Weights of a small transformer language model.
Training: a variant of Muon for these matrices, 807M tokens, 7483 steps.
MLP neurons of a small language model. Each row is named by its layer, matrix (down: output weights) and neuron, and shows model dimensions 160-351. Each number is 500 + 50 x the weight over its row's rms, rounded and kept within 0 to 999. Numbers have three digits each.
After each neuron's rows, "raises" lists the tokens whose logits its output raises most directly, leaving later layers aside.

L4.down267:529591512420543512414549461469425495491570607605496463535473497525485484610452485498533518493631551498382522431452517541516435493455549499600493463488492610504448590633503555497450493501495552543465506444464482437530554535545551504468534531627454398543500471493516558575491493497516415503519476499575568547563525527550531501542488342563485482519445524391520508495460537473522482462497500436508446570470439461524679513451570515498488392561467487458520448516433495540504509526504664534447539496541465494511452434442512446457522568533530525609504553567460468490461459532540499455
raises: " Times", "source", " critic", "press", " media"

L4.down161:508496554464436425423554573479471481541558493554458568465511492511492419548528393517500611497489461365504519486413550493518524445527581552558430491520505483492503552558514548540450496544401473465564652524517512449448454528596599558490521553568550519536466510592483526487515524565572498391460544597504524497447442500543544486455561448589548508499414496618468542480466496413597607477522511474467546515555478405473640483536576497517499490482511492421521580515488508475534487523378457476500441530433483448427536474454568530445520459540556570515477414471429495525447496475543543525
raises: " highway", " river", " road", " River", " route"

L4.down1189:545486438490524496495495481462461483452519527493590538497491518459479505552418470526513448449576526517486512560507527540437471448598475539437492503370554540513504466552613557424422520513449532560459455429522594578474519466435509589426570529580420503521578501548552473557516519414527478494481516361561561494581515449532489534536383457544533456539556472464493435426544421475635508485439511410514473476430393522470638567397590470505555546552475409498533514576480467452433468471461544505509530427461460500461599486444467429526451399496523511445518606537459543551553485487436545545
raises: "ers", " parents", " students", " males", " residents"

L4.down956:493594499523542494473581437436511421559487510455422473619478489576515490489473496457489489502535538493648460518495470625419381413527495412529453542533552470478530479528423478572492452420553497483564514457546494510583507441526464488528514573475564480417475472527485560413568421515445548533432495557520466573469462682522486533488629464431508431483612419565535424416496480568533446612510454446521520522528547634545534467477461409488562497501488390476580500565509514510556551540535510454535489517497496432504541526556519553477594409477551569484519572492541522453534472601485566495
raises: "r", "ign", "tte", "or", " presence"

L4.down988:486528490486455418444462604555461552499601488508519477454537541511504488571459501529522561470486516516449522575465534459527515505587428553463415493659545546452543418425471635416492483562405546506402530431545504453598515527432504605468574488531459479542481519474468525441583541521518582509569564450484567519534504530438499557503494518489604487478559434553372491451450433481446468514532438489530429472559431515515520551490599511594513532520474556524547607504526536576463440441420494548502478512528548435498584498516527519525532410581580529390493401428474584438545481510526523498
raises: " of", " additional", " other", " others", " Of"

L4.down890:477519581440481477511498508399512561432510476468440455496501441471496478499479545525504533467517502556556452523448617437417583530421494432484514562449558474543466481540480522520444456464482434544546507418597477507550528544418528449542557447471447563491531535517503518448511449481417558465540545411556534510585464571506478552430570499446578510502581483434618587433397476484476474545476528425452520513451467506523474588479528523426595466549567482535454426432526537613540480598489470403526476466550442557558434549540530528529542448520407497438524511554500499473543546462494539568
raises: " biggest", " highest", " most", " only", " well"

L4.down1795:492493520587443571505594487485549458474538455499565429492430517504485555582490549504418479452488545459513494552434491405488551549443421576531517502525510568486478503454524419563543548500558581495468470463468546456443516485534472458487451395548504555479495635559483508410537424543518563465553570440512473491523549417513488471422517517497510478510442475469391499519447577483541630479454458435519487523504498439511466496447494453447498563532521517456436500513417532477485534476477447554431487456494465439481517526527516473419566587476550461521497405579454494497487507434561509417
raises: " award", " awards", " Award", " honour", " honor"

L4.down2187:542483539539514525580588532445542463504489444511577447384550509524476572441493557572465423504485543437517544538469405551534426408459510600469489525463505496445538504509396460535519583483532573499497518568546533506524531503487539540504573496467462504471487519409447500569461479535455469545530473447527459471455548447527527416546406498600555481467474455447536434461488537475405506505471558512584555583433491573490526605462519563464466528355522454522511497439556495337516489622549460600485457532533462553418458543445480518473491550560554484511447499396536546444514523543477499509
raises: "su", "chi", "bu", "ru", "tsu"

L4.down404:406494618591526488481517528412531478532500529478494547589538515514525544507561558473539487511485531454465456538520577479446488427605516428518435510543489597496487553381512608522529487549527597497553528476537493478496585507500458541498562519404496486436518483548458506513536515547577479554549435434519537543478530557470513615564567542528475453559426414424538474490497619477480468436523497573529468466535538618406527540562473567452501480475516521509453433519432529493519427440449522464512402410505469417453544464531498435477439484554596456591448612585474579554529531592513435433
raises: " importance", "ness", "qu", " impact", "ity"

L4.down932:496455416483416565431456522473535453456505458534506554490483493458525475581631509520585445510512513627457614387500479461547476446557465571564520527510565458442442535495411516534501490572513438488519516434554543500532522560534567392566543563495548565432568546634538523429548580547499463529477542548491493564606469442491549516491500492574407487515572552466512458495495477419589532418503482528529540545392597509538558534533520458620486485521500479643465350595496551492471515562494513489523578533567406398468579502449494529504453595563440468516574416518529457456439461582498447410
raises: " graduating", " school", " Girls", " student", " college"